From a checkpoint of a small transformer trained on Wikipedia.
Size: 8 layers, width 576, 9 heads of 64 (1 for keys and values), vocabulary 13250, 53.1M parameters.
Architecture: RMSNorm before each block, normalized queries and keys.
Training: a variant of Muon for these matrices, 1125M tokens, 8584 steps.
MLP neurons of a small language model. Each row is named by its layer, matrix (down: output weights) and neuron, and shows model dimensions 256-319. Each number is 128 + 32 x the weight over its row's rms, rounded and kept within 0 to 255. A neuron's up and down rows have the sign that makes its largest values positive.
A block is one neuron, or neurons of one layer that tend to fire together. After each block is what it responds to, as a language model described it from the Wikipedia text at the highest values.

L3.down447 [ 94 120 137 111 105 125 142 140 200 158 171 167 117 111 158 124 112 174 124  56 136 165 150 159 123 106 149 116 157  97  45 140  56 101  91 186 152 181 106 189 147 169 141 153 188 180 189 179  71 107 103  86 175 223 163 108  85 138 107  87 118 110  89 127]
L3.down1106 [115 138 135 131 195  95 108 116 176 120 177 198  79 138 104 168 137  63 154 152 123 125 148 116 114 127 161 155 135 124  89  71 131 176  94 112  79 148 122 156 101 136 114 172  66 113 113 163  99 119 144  99 132  95 140 103  90 106 120 128 128 179 126 136]
L3.down1740 [103  93 118  83 192  85  97 132  88 108 180 172 140 145 137 128 115 127  81  97 134  75 125 116 194  68 133 150 152 111  98 182 111 205 181 159 139 161 120 168 140 134 106  83 171 108 136 159 131  74  81 104 161 173 154 114 111 114 124 175  79 162  85 108]
L3.down2223 [116 134 161  75 148 132 110 139 134 164 124  96 142 101 123 192 132  95 132  97 182 182 160 130 146 106 128 192 123 108 132 159 184 133 156 131 133 169 168 116 147 151 137 135  75 110  95 105  90 140 194 122  67 100 120 121 118 128 105 136 113 125 181 156]
Leading digits of numbers

L3.down523 [159 124  97 117 140 167  57 119 129 189  74 149  54 125 122 149 171 135 121 148 166  82 102 126  82 195 100 157  16 161 125  98  50 124 120 173  96 126  71 188 159 118 116 119 133 125  88 130 120  57 163 182 124 131 164 127  91  68 166 114 114 180  62 153]
L3.down1095 [109 138  73 166 100 132 150 108 128 149 132 107  97 154 146 110 132  88 134 166 153 205 135 157 130 155 138 169 122 109 137 101  53 100 142 150 113  87 102 120 142 128 165 103 114 165 122 110  94 118 205 149  69 158  90  87 137 128 120 155  79 107 105 129]
L3.down1698 [135 123 156 158 129 145 156 105 145  90  64 124 125 158  43 115 161  76 134 166 178 152  75 135 166 172 117 117 123 130 137 151 141 101 120 128 144  70 163 114  85 118 130  93 123 116 134 113 112 117 161 170 162 140 138 161 123 124 204 113  88 164 163 102]
L3.down1894 [128 152  82 139 169  88 118 188 166 163  95 133 161 166 142 110 167 153 192 128 172 134 171 112 175 127 130 107 102 150 136  91 113 131 101 138  81  79 168 148 106 122 130 106 169  57 137 111  74 178  94  76 137 109  97 140  53  83 150 156  62 130 107  84]
Numeric count digits

L2.down29 [114 117 161 183 135  80  73 181 104 105  73 181 175  93 143  93 150 176 151 116  85 128 137 141 122 143 101 101 148 121 107  90 124 166 164 144  98 147 163 151 129 101 120 180 102 109 111 130 152 140 101 150 110 124 137 108 110 160 146  85 131 161 153 131]
L2.down39 [ 55 112 101 156 169 106 182 172 166 166 104 123 116  90 144  77 132 109 119 105 181 123 138 139 170 161 133 178 135  94 124 150 103 124 129 121 121 168  95 145 120 200 156 142  68  87 121 103  34  91 146 169 132  88 141 106  59  72 162 164 176 116 123 147]
L2.down767 [142 113 133 123  79 111 115 126 135 137 117 132 149  98 104 134 103 122 151  73  96 103 112 145 161 100  65 134 120  90 153  93 132 135 179 108 165 115 159 158 119 186 160 109 149 105 103 157 149 141 161  69 184 117 101 132 136 173 173 109 119 146 123 141]
L2.down842 [105 162  79 113 141  76  76  83 113 145 181  96 123 144 134  94 119 145 201 116 128  47  91  74  85 153 167  80 126 108 156  96 182 124 156 112 136  86 160 108 105 142 138 179 141 142 130 151 148 122 117 112 148 145 138 166 160  83 118  96 141 107  92 145]
L2.down894 [107  60 144 117 116  90 187 170  73 145 139 143  86 136 155 175 151 118 144 125 112 129 165 130 121 124  74  85 148 117  72  95  92 218 104 134 144 125 174 103 131 125 150 128 101 148  67 151  89  76  99 133  78 121 126 101 117 186 116  84 204 122  77 181]
L2.down961 [114 181 157 173 136  68 123 121 155 138 154 108 134 114  85 183  69 153 108 129 120  32 171  84 114 171 155 117 165 104 151 148 168 108 129 153  98  76 159 123 120 123 124 119 157 104 165 112 152 160 135 142  82 153  84 135 180 143 107 121  88 120 164 179]
L2.down1150 [139  76 144 180 181 129 124 129 197 159 150 205  75 144 172 107 110 144 128 110 147 128 157 196 147  94  97 149 164  66  67 112  93 100 134 117  80 157 137  89 117  89 114 151 133 123 149 114  90 136 133 165 143 156 174 190  81 116 176 149  95 108 130 175]
L2.down1352 [149  87 116  45 118 101  85 100 194 129 171  92  76 186 161 127 123 124 122 121  98  71 136 145 145 107 136  89 166  62 174 150 154 159 120 159 105  88 135 124 170 140 132  62 165 137 111 104  38 143 135  77 209 145 145 138 153 149 157 106  55 146 165 152]
L2.down1540 [ 84 152  85  74 108 106  72 100 100 138 170 110  67 102  97 104  95 151 207 119 142  86  76 138  48 124 169  89 143 150 126 102 159 115 136  83 164 129 132 156 166 107 175 135 164  91 145 145 123 140  98 145 144 151 162 126 180 142  80 161 122  73 109 158]
L2.down1586 [109  72 124 158 151  77 176 153 129 100 193 107 121 177  97 116 174 126  73 109 145 124 149 141 144 140 168  74 128  74  64  71 103 221 203  98 131  89  75  66 145 156 147 105  95 142  77 147 109 126 121 122 106 159 137  62 106  71 143  84 139 170 104 173]
L2.down1600 [104 151 110 172 165 116 123  83 170  99 119 132 183  87 133 138  98 190 183 133 113 134 134 110 163 156  52 121 111  69  90 135 165 148 147 117 149 158 123 143 135 170 148 123 146 135 112 161 115 125 152 143 118 157  94 102 110  92 228 174 136 123 111  95]
L2.down1691 [ 88 143 141 127 118  81 121 107 146 151  71  59  73 148 145  43 123 162 134 146 134 154 115 109 163 135 168 130 126  80 186  61 129 112 153  68 106 147 169  85 140 154 135 127  68 150 135 105 131  94  90 196  36 112 130  91  77 115 109 161 108  88 141  90]
L2.down1815 [ 96  44 136 132 167 147 146 102 127 140 153 128 150 132 107 143  84 106 137  96  75 172 153 137 179 109 104 132 146  88 102 139 106 110 121  95  75  85 126 166 160  52 177 105  83 151 124 174 178 118 160 144 126 105 105  85 165 128 172 103 106 170 133  54]
L2.down1884 [126   0 167 138 151 137 151  77 158 180 140 157 154 183 159 132 146 173 161 162 129  62  96  95 132  85 110 103 144  72  74 121  65 194 167 140 111 132 130 154 123 146 133 177 152  88 134 184 102  91 131 126 179 177 145 154 152 122 131  87 136  94 143 154]
L2.down2040 [148 118 121 188 134  90 151 130 197 129 136 147  33 128 181 130  96 125 149  99 134 144 187  84  91 143 147 101 148 118 169 114  99 178 149 158 152 164 189 131  88 167 143 110 140 117 159 114  49 113 108 155  82 116 134  90  58 165 181 119 115 143  92 122]
L2.down2298 [116 168  98 163 131 109 171  70 161 144  86 173 126 140 135 135 166 105 124 131 110 114 160 167 171 144 111 119 168 124  73  95 100 171  69 127 153 137 111 147 143 167 125 110  65 204  86 100  49  59 123 131 112 171 128  61  87 138 147 101 125  95  73 136]
Second digit in numbers

L2.down1 [138 125  89 117 144 104 118  86 174 159 168 121 119 160 122 138 158  82 129 180  86 113 113 200 155 119 109 119 200 162 163 159 104 159 126 118 166  85  49  92 130 166 134 119 129 127 160 107 154  92  96 139 131 141 104 125 156 132 127 156 118 122 124 119]
L2.down31 [127 155 112 169 108 104 155  96 146 155 138 123 114 116 145  85  94 115 139 131  95 128 145 120 114  87  99 129 106 164  74 107 109 106  46 162 162 125 129 118  92 119 145 185 109 111 178 149 113 187 124 132 117  68 138 155 166 104 159 150 105 128 101 100]
L2.down129 [ 65 115 122 127 146 132 161 101 145 165 138 125 109 155 149 102 110 130 144 127 169 127  99 174 104  75 148 167 108  50  71 114 115 105 134 180  99 118 105 143 109 115 127 121 179 111  74 114  76 157  86 120 142  91 185 106 141 112 167 111 175 138 130 154]
L2.down294 [162 143 113 114 119  70  79 137  91 115 123  95 144 170 147  83 136 158 148 153 142 196 149 115  90 155 109 176 144 137 173 113 139 115  91  97 140 105 129 140 114 143 111 119  78 120 211 110  55 148  83  89 145 137 121 133  87 138 101 105 136 169 135 126]
L2.down903 [150 162 136 154 151 174 129 118 176 149  94 144 150 108  88 168 109 102 159 107 140  40 101 161 161 102 141 103 125  85 136 117 126 107  97  95 145 125 123 106 173  94 177 102 157 129 142 133 157 162 173 116 170  72 147 172 126 120 166 222 133  74 155 111]
L2.down1142 [188 150 142 130 119 168 131 104 138 131 122  66 154 133 124  77 120 136 124 119 125 136 123 164 138  87 196 131  88 132  97 111 141 158 109  87 162 157  77 156 133 110 188 154 135  82  99  92 124 147 172 128 129 147 107  82 123 135 115  90 142 194 118  83]
L2.down1231 [ 98 121 152 120 133  95 151 147 132 153  93 151 118 164 132  79 132 114 126 100 147 181 146 178 160 136 150 130 141 155 126  82 171 127 119 182 171 119 115 149  77 148 139 151 139 137 144  82 170 123 129  80 126 189 106 120  63  62 117 113 143 103 135 120]
L2.down1250 [ 92 127 105 105 125 108 139  74 132  80  91  80 145 108 143  87 137 143  30 150  71 132 101 165 107  86 126 113 114  81  97 146 152 173  55 201 171 161 161 108 148 128 135 168 118 143 143 122 124 121 154  94  67 118 164  76 100 100 127 156  87  93 122  98]
L2.down1593 [175 141 161 134 127 104 182  87 135 133 139 110 133  80  95 144 102 105 132 152 127  73 210 118  93 164 131  83 109 171 159 121 144 113  82 129 118 126 119 151  96 117 172 114  97 113 154 190 123 163 110 134 143 107 148  73 120  81 125  73 101 112 127 143]
L2.down1655 [150  89 138 154 150 176 193  56 183 133 109  78 148 131 195 184 167 136 136 117 135 154  61 101  64 156 144 149 159 104  78 168 160 108  97  84 154 151 178 102 135 148  65 169 101 140 125 120  76 131 166  72 119 186 109 113 132 151  70 132 129 194 141  80]
L2.down1693 [108 154 139 141 168 186 165 160 146 155  97 120 141 141 169 121 113  89  96 128  88  96 133  90 142 162 114 140 128 167 135 134  87 172 140 165 132 155 137  78  97 130 147 138 140 108 152 189  83 107 142 131 165 109 150 180 134 157 133 110 174 112 133 185]
L2.down1736 [150 124 123 104 194 220 129 132 139 153 141  97 145  85  96 168 177  79 129 163 103 124 131  80 135  90 190 140 153 166 108 111 139 151 150 146 122 143 128  77 195 154  98 109 150 162  76 127 110 126 179  90 119  84 134 119 131 140 125  77 119  94 180 101]
L2.down1819 [147 146 125  92 149 152 143 138 158 119  64 155 140 148 130  75 113 144 120 124 142  97 120 134 165 108 171 185  69  91 129  96 115 118  80 122 132 146 191 111 119 134 214 140 133 169 205 183 184 122 122 160 138 102  97 128 144 121 109 145 167 145 136 110]
L2.down1933 [ 93 203 129 121 127 135 172  61 134 137 104  74 148 118 143  92 124  96 111 144 117 105 126 150 106 142 128 139 130 168 104  93 177 127 106 134 121  67  37 167 168  99 120 175 146 137 157 112 104  48 147 149 174  97 105 141 164 128 150 111 122 154 163 138]
L2.down2025 [109 140 151 136 130 169  72 185  91 191 108 113 143 135 161 119 154 117 134 194 165 124 117 107 180  64 156 178 102 180 127 154 150 162 152 128 123 180 112 132 172 125 171 125 129 156 117 165 120 193 159  92  43  79 171  86 112 108 129 121 167  89 157 131]
L2.down2185 [ 72  73 108 171  92 109 152 124 206 151  88 159 177 189 117  96 115  79 161  75 156 154 101 145 164 107 141 134 139 110 117 119 150 171 175 112 147  29 124  79 139 123 138 202 144 134 168  98  95  59 153 160 110  94 103  59 137 101 117 139 120 128  85 144]
Word start after opening punctuation

L4.down2222 [122 139  96 123 109 147 123 188 176 175 122 143 143 112 122  99 124 103 114  99  74  97 114 112  89 139 139 194 119 134 157 169  80 136 150  64 161 201 128 147 132 170 135  75 143 116  92 150 100 157  86 101 140  42  56 168 150 126  70 121 156 143 131 150]
Wiki structural markup

L3.down144 [133 147 119 194 135 123 161  80  96  79 143 138 124 101 183 111 118  95 166 146 129  97 107 145  63 124  82 165 155 103 133  65  83 130 141 146 122 116 188 113 150  70 160  68 132 108 135 197  79 179  94  98 146 143  70 114 125 161 150  90 100  43 100 140]
L3.down298 [200 112 140 194 125 109 107 105  75 125 132 123 122 154 108 121 173 145 140 153 144 109 160  98 138 141 147  97 123  98 126  84 218 123 123 126 150 122 155 147  96 147 159 135 161 146 178 141 148 122 106 171 131 232 139 157 101 120  63  97 167 169 148 150]
L3.down1062 [135 120 108 168 152 127  82 139 130 114 121 182 189 139 173  65 117  94 121  72 167 201 119 124 114 134 115  87 135 111 100  56 103 176 150 128 144 153  87 108 141 167 105 108 167 125  57 120 108 117 129 161 132  92 139 154 101  87 135 139 195 116 155 109]
L3.down2137 [109 114 103 137 104 127 115 105 112 160 161 139 153  74 214 127 127 180 160 109 116 107 162 161 137 175  55 135  92  59 110 127 159 140 127 141  96 168 112 119 101 157 125 120 107 118 209 150 109 119  89 108  90 115 181 167 114 171 174 128 121 110 120 144]
Predictable phrase-ending nouns

L2.down32 [ 90 189 128 194 142 109 125 154 143  74 100 149 109 149  85 101  97 181 144 119 159 143 187 160 130 138 102  91 144 125  71 115  91 135 144 113 119 149 133 124 166  79 174 137 120 162  90 134 170 127 172 167 104 106 154  75 109 140  90 169 127 132 138 153]
L2.down94 [122 123 167 200 122 184  83 139 141 111  86  79 103 139 139  90 146  93 148  82 118  84 159 155  76 134 124 138 125 134  86 150 155 188  90 175 111  93 131 171 140  65 117 136 162 141 121  60 110  92 130 159 122 159 119 153 110 108 132 123 197 158 171 119]
L2.down308 [110 135  98 131 107 143 139 125 152 128 149 182 206 123 133  56 148 137 163 145 101 176 138  81 126  35 142 179 185 155 143 134 164 147 129 125 140 108 146 147 129 154  85  79 113 149 113 139 180 119  73 192 111 139 106 183 106  90  81 164 158 135  83  79]
L2.down469 [ 86 112 119 123 103 103 146  98  77 139 150 152 136 104 175 116 150 188  91  93 115 137 106 112 123 187 110 186  99 146 129 159  87 115 152 144 154 110 134 172 146 102 144 164  91 154 129  88 128 119 108 141 135 130 171 114 121 184 148 103 125 155 137 177]
L2.down556 [183 183 144  74 199 164  96 122 113 146 120 136 137 110 202 144 111 194 119  81 116 184 100  61 159 138 122 105 150 102 108 150 146 119 107 137 162 151 113 192 126 142  96  87 127 170 159 126 138 114 107  77 125  86 105 152  72 125 184 114 143 193 132 139]
L2.down901 [133 132 158 124 147 117 140 149 135 112 160 130 137 140 168 168 148 153 163 100  88 180 143 144 154 178  89 145 113 141 137 150 156 152 149 119 121 154  94 148 151 115  56 119 154 150 135  68 151 123 148  61  94 158 116 156 164 187 135  67 165 162  95  84]
L2.down1032 [ 98 166 115 167 124 142 142 116 113  89 122 126 211 129 140  90 220 142 101 186 167 168 135  87 161 122 133 172 142 164 145 103 122 147 111 144 133 158 110 146 162 179  69 108 158 177 146 151 155  92 112  99 124  93 150 167 128 160 176 188 140 133 108 159]
L2.down1074 [ 92 141  97 118 121 148 108 120 165 135 139  55 118 117 181  43 133 160 126 164 127 161 107  58 178 166 114 109 151 135 168 160 101 139 125 133 106 197 110 119 199 148  99 155 140 217  98  94 154 145  68 181 144 119 122  78 147  98 174 149 108 148 102 137]
L2.down1079 [140 123 154 137 212 123 143 158 143 127 100 177 145 155 165 102 112 126 192 121 104  73  88 101 154  63  91  99 148 107 113 151 148 151 117 108  98 114 159 123 134  95  43 126  73 210 143 120 155  64  96  90 103 131 176 157 116 128  98 113 139 101  95 167]
L2.down1175 [130 130 111 148 100  78 128 139 199 129  97 136  89 103 136  83 107 132  59 132 166 169 206 194 147 119 164 117 169 152 102 120 166 142  78 137 116 140 159 106 167 142 104 109 164 124 156 140 170 148  90 125 123  99 141 148  50 152 125 166 160 167 105 111]
L2.down1304 [107 170 156 148 158 157  88 152 125 120 137  96 157 109 190 129 154 188 131 128 136 147 138 105  95 144  99 112 112  92 109 175  89 129 150 166 127 150 152 143 124 134 134 129 209 191 187 156 185  69 108 132 125 143 123 154 130 129 203 108 127 127 160 140]
L2.down2057 [125 159  97 126  79 186 126 128 105 131 141 175 191 119 184  41 161 220 116 152  90 123  90 166 114 126 134 130 139 151 102 123 132 142 146 128 156 198 106 157 141 188  51 128 124 201 145 130 155 117  69 184 144 107 100 143  87  97 139  72 205 172 147 119]
L2.down2186 [127 143 193 152 172 159  92 111 117 125 163 178 124  77 142  66 176 132 156 125 142 105 120 145 177 119 128 131 103 150 131 177 173 162 155 120 164  69 155 148  90 126 115 126 128 182 154  85 185 133 124 154 111 127  59 166 123 104 139 104 205 148 127 126]
L2.down2240 [128 133 112 109 120 121  96 125 126 123 139 119 165 102 179 140 118 176 173 143 142 190  77 127 150 105  38 165 181 112 164 118 126 149 146 145 105 118  85 121 152 130  74 109 131 176 116 104 163  73 133 219 125 130 181 131  98 148 149 133  86 131 143 135]
L2.down2253 [111 133 107 152  93 111 116 137 144 152 163 133 159  99 202  95 142 174 164 136 126 121 143 134 143 142 144 154  62 128 150  97  93 139 128 154 122 143  67 191 162 121  87 178 164 188 143 110 167 109 132 149  94  99 164 131  79 145 143 116 150 188 146 114]
L2.down2261 [153 172 122 165  98  73 135 133 172 182 143 189 185  92 227  51 130 204 167 115 116 136 163 117 163 143 103 164 111 126 135 110 116 162 168 133 160 142 105 170 119 158 149 110 136 226 218 182  95 139 144 114 134 181 105 142  95 125 182 101 139 128  84 127]
Phrase-final word endings

L2.down265 [155 101 130 144 132 125 143 121 137 127 116 113 122 108 122  92 159 149 163 119  64 105 161  77 150 134 143 154 130 123  99  73 120 149 105 103 168 192 146 155 154  73 125 135 111 115  60 104 176 138 145  24 106 175 143 162  63 143 132  73 151  78  91 101]
L2.down534 [118 112 122 119 162 128  74  60 151 143 133 143 115 150  40  89 142  99 110  83 126 159 186 138 113 131 177  72  91 123 119  77  50 152 159  99  94 116 104 122 153 129 108 146 156 149 150 155 124 117 164 127 116 159 110  74 125  96 154  96 185 146 119  71]
L2.down600 [123 112 155 167  89 161 134 138 136  96 132 108 198 115  53  72 115 102 172 114 100 101 116 159 113  91 127 106 134 135  81 117 172  64 122 109  90 116 105 139 119  95  17 151 190 186 113  85 150 120 152 113 134 110 144 148 138 110 118  78 136 157 157 122]
L2.down622 [161 176 130 123 128  95 168 116 144 138 141 164  81  91 169  99 131 129 137 150 150 121 120 162 149 160 121 117  46 120 157  98 149 201 125 121 129 177 124 145 101 104  72  89 126 188 110  91  34 155 168 179  97 124 140 150 159  88  98 187 205  99 157 168]
L2.down687 [120 192 151  95 126 159 162 146 180 112  99 142 160  75 103 106 112 169 122 130  84 115 133 157 139 117 171 113 110 153 154 128  96 160 140 134 129 175  61 121 172  89 124  98 126 147  72 166 137 176 180 119  80 123 136  88 145 129 119 161 116 136 147 151]
L2.down1140 [ 92 100 146 103 117 155 120  92 148 125  92 104  99 154  99 106 124 110 127 149  99 100 161 134 157 103 213 162 107 159 142  91 110 132 129 113 176 112  96  92 126  85 129 178 145 105  74 126 111 103 138 168 175 133 106 119 143 136 113 150 141 138 125 178]
L2.down1269 [151  97 187 159 113  71 166  76 110 118  66 156  97 145  84 149 138  95 127 166 157 113  98 189 136 148 131 113  94 129 166 131 108  91 150 135 109 124 179 122 105 103 182 120 183 114 112  90 100 139 173 150 165 149  92 129 157  87 141 196 111 168 148  61]
L2.down1407 [162  48 101 146 146 114  91  93 208 156 133 141 152 122  72 172  74 139 156 131 112 193 102 154  69 148 139 136  94 175 152 145 113  97 174  86 122  98 106 108 129  59 154 142 100 125 171 134 138 122 106 130 115 183  90 166 170 126 154 147 148  62 187 137]
L2.down1441 [107 125  90 101  99 121 132 125 166 140 154 160 168 121 139 146 140  79 108 117 150 165 146 153 163  71 165 132  99 112 164 105  67 135 163 102  96 108 136  93 137  77 142 146 161 133  93 222  92  90  99 123  71 161 121 105  88 141 145 107 114 136 147 122]
L2.down1448 [125 176 161 135 137  95 107 137 128 139 180 136 160 109 119  71 189 145 150 122  98 130 117  61 101 180 148 111 152 131  73 156 159 134 101 179 133 120 127 158 185 102 119 142  98 107 129 154 126 106 152 121 116 185 105 131 114 135 167 110 134  61 162 169]
L2.down1617 [175  54 150 160 144 141 103 132  74 155 169 137 137  44 157 198 215 129  97 177 110 109 126 129 146 173 171 129  73 114  95 142 108 135 119 167  90 181 152 121  97  77 119 103 145 131 130 116 148 151 146 124 169 133 148 134 131 152 163 180 166  86 124 108]
L2.down1694 [135 135 159  88 158 118  99 120 124 174 118 105 155 162 104  87 159 113  98 161 110  55 123 159 118  94 115  85 105  96 106 125  99 165  87 108 108 115 106 170 159 159 122 106 118 125 139  47 153 163 116  50 172  98 125 217 158 187 145 108 129 148 164  80]
L2.down1742 [121 144 175 122 132 149 171 148 126 165 130 148 129 113 128 132 159  81 116 104 182 159  86 152 158 157  83  90  93 168 110 103  91 158  78  67  58 125 135 200 149 131 126 174 155 150 148 118  87 127 130 110  57 181 124 139 105 129 118 148 154 178 153  93]
L2.down1825 [111 178  97 178 121 143  86 172 168  91 144 155 158 116  93  97 131 111 187 149 129  85 142 169 158 110  86  54 123 117  89  99 147 147  85 107 141 106 149 140 139 138 136 128 147 157 123 142 141 140  93 116  65 212 122 127 144 125 117 104 155 139 157 153]
L2.down2248 [107 116 146 134 148 119 150  98  95 164 158 135 162 108 126 149 142 142 172  96  94 118 140  97 134 128 122 104  98 125 124 141 106 134  58 123 134 185 143 111 116 167 165 189  83  50  93  72 126  50 177 104 114 179 112 172 158 118 136 144 157 102 152 130]
L2.down2251 [131 122 201 106 125 170 130 140 164 123  96 107 111 129 120 117  89 128 119 114  97 101 183 159 138 159 143  43 173 168 179 141 165 161 115 141 112 166 156 134 120 165 148 119 160 132 135 129 151 103 131 142 138 150 114 108 140 137 154 123 176 138 139 118]
Small numbers and list markers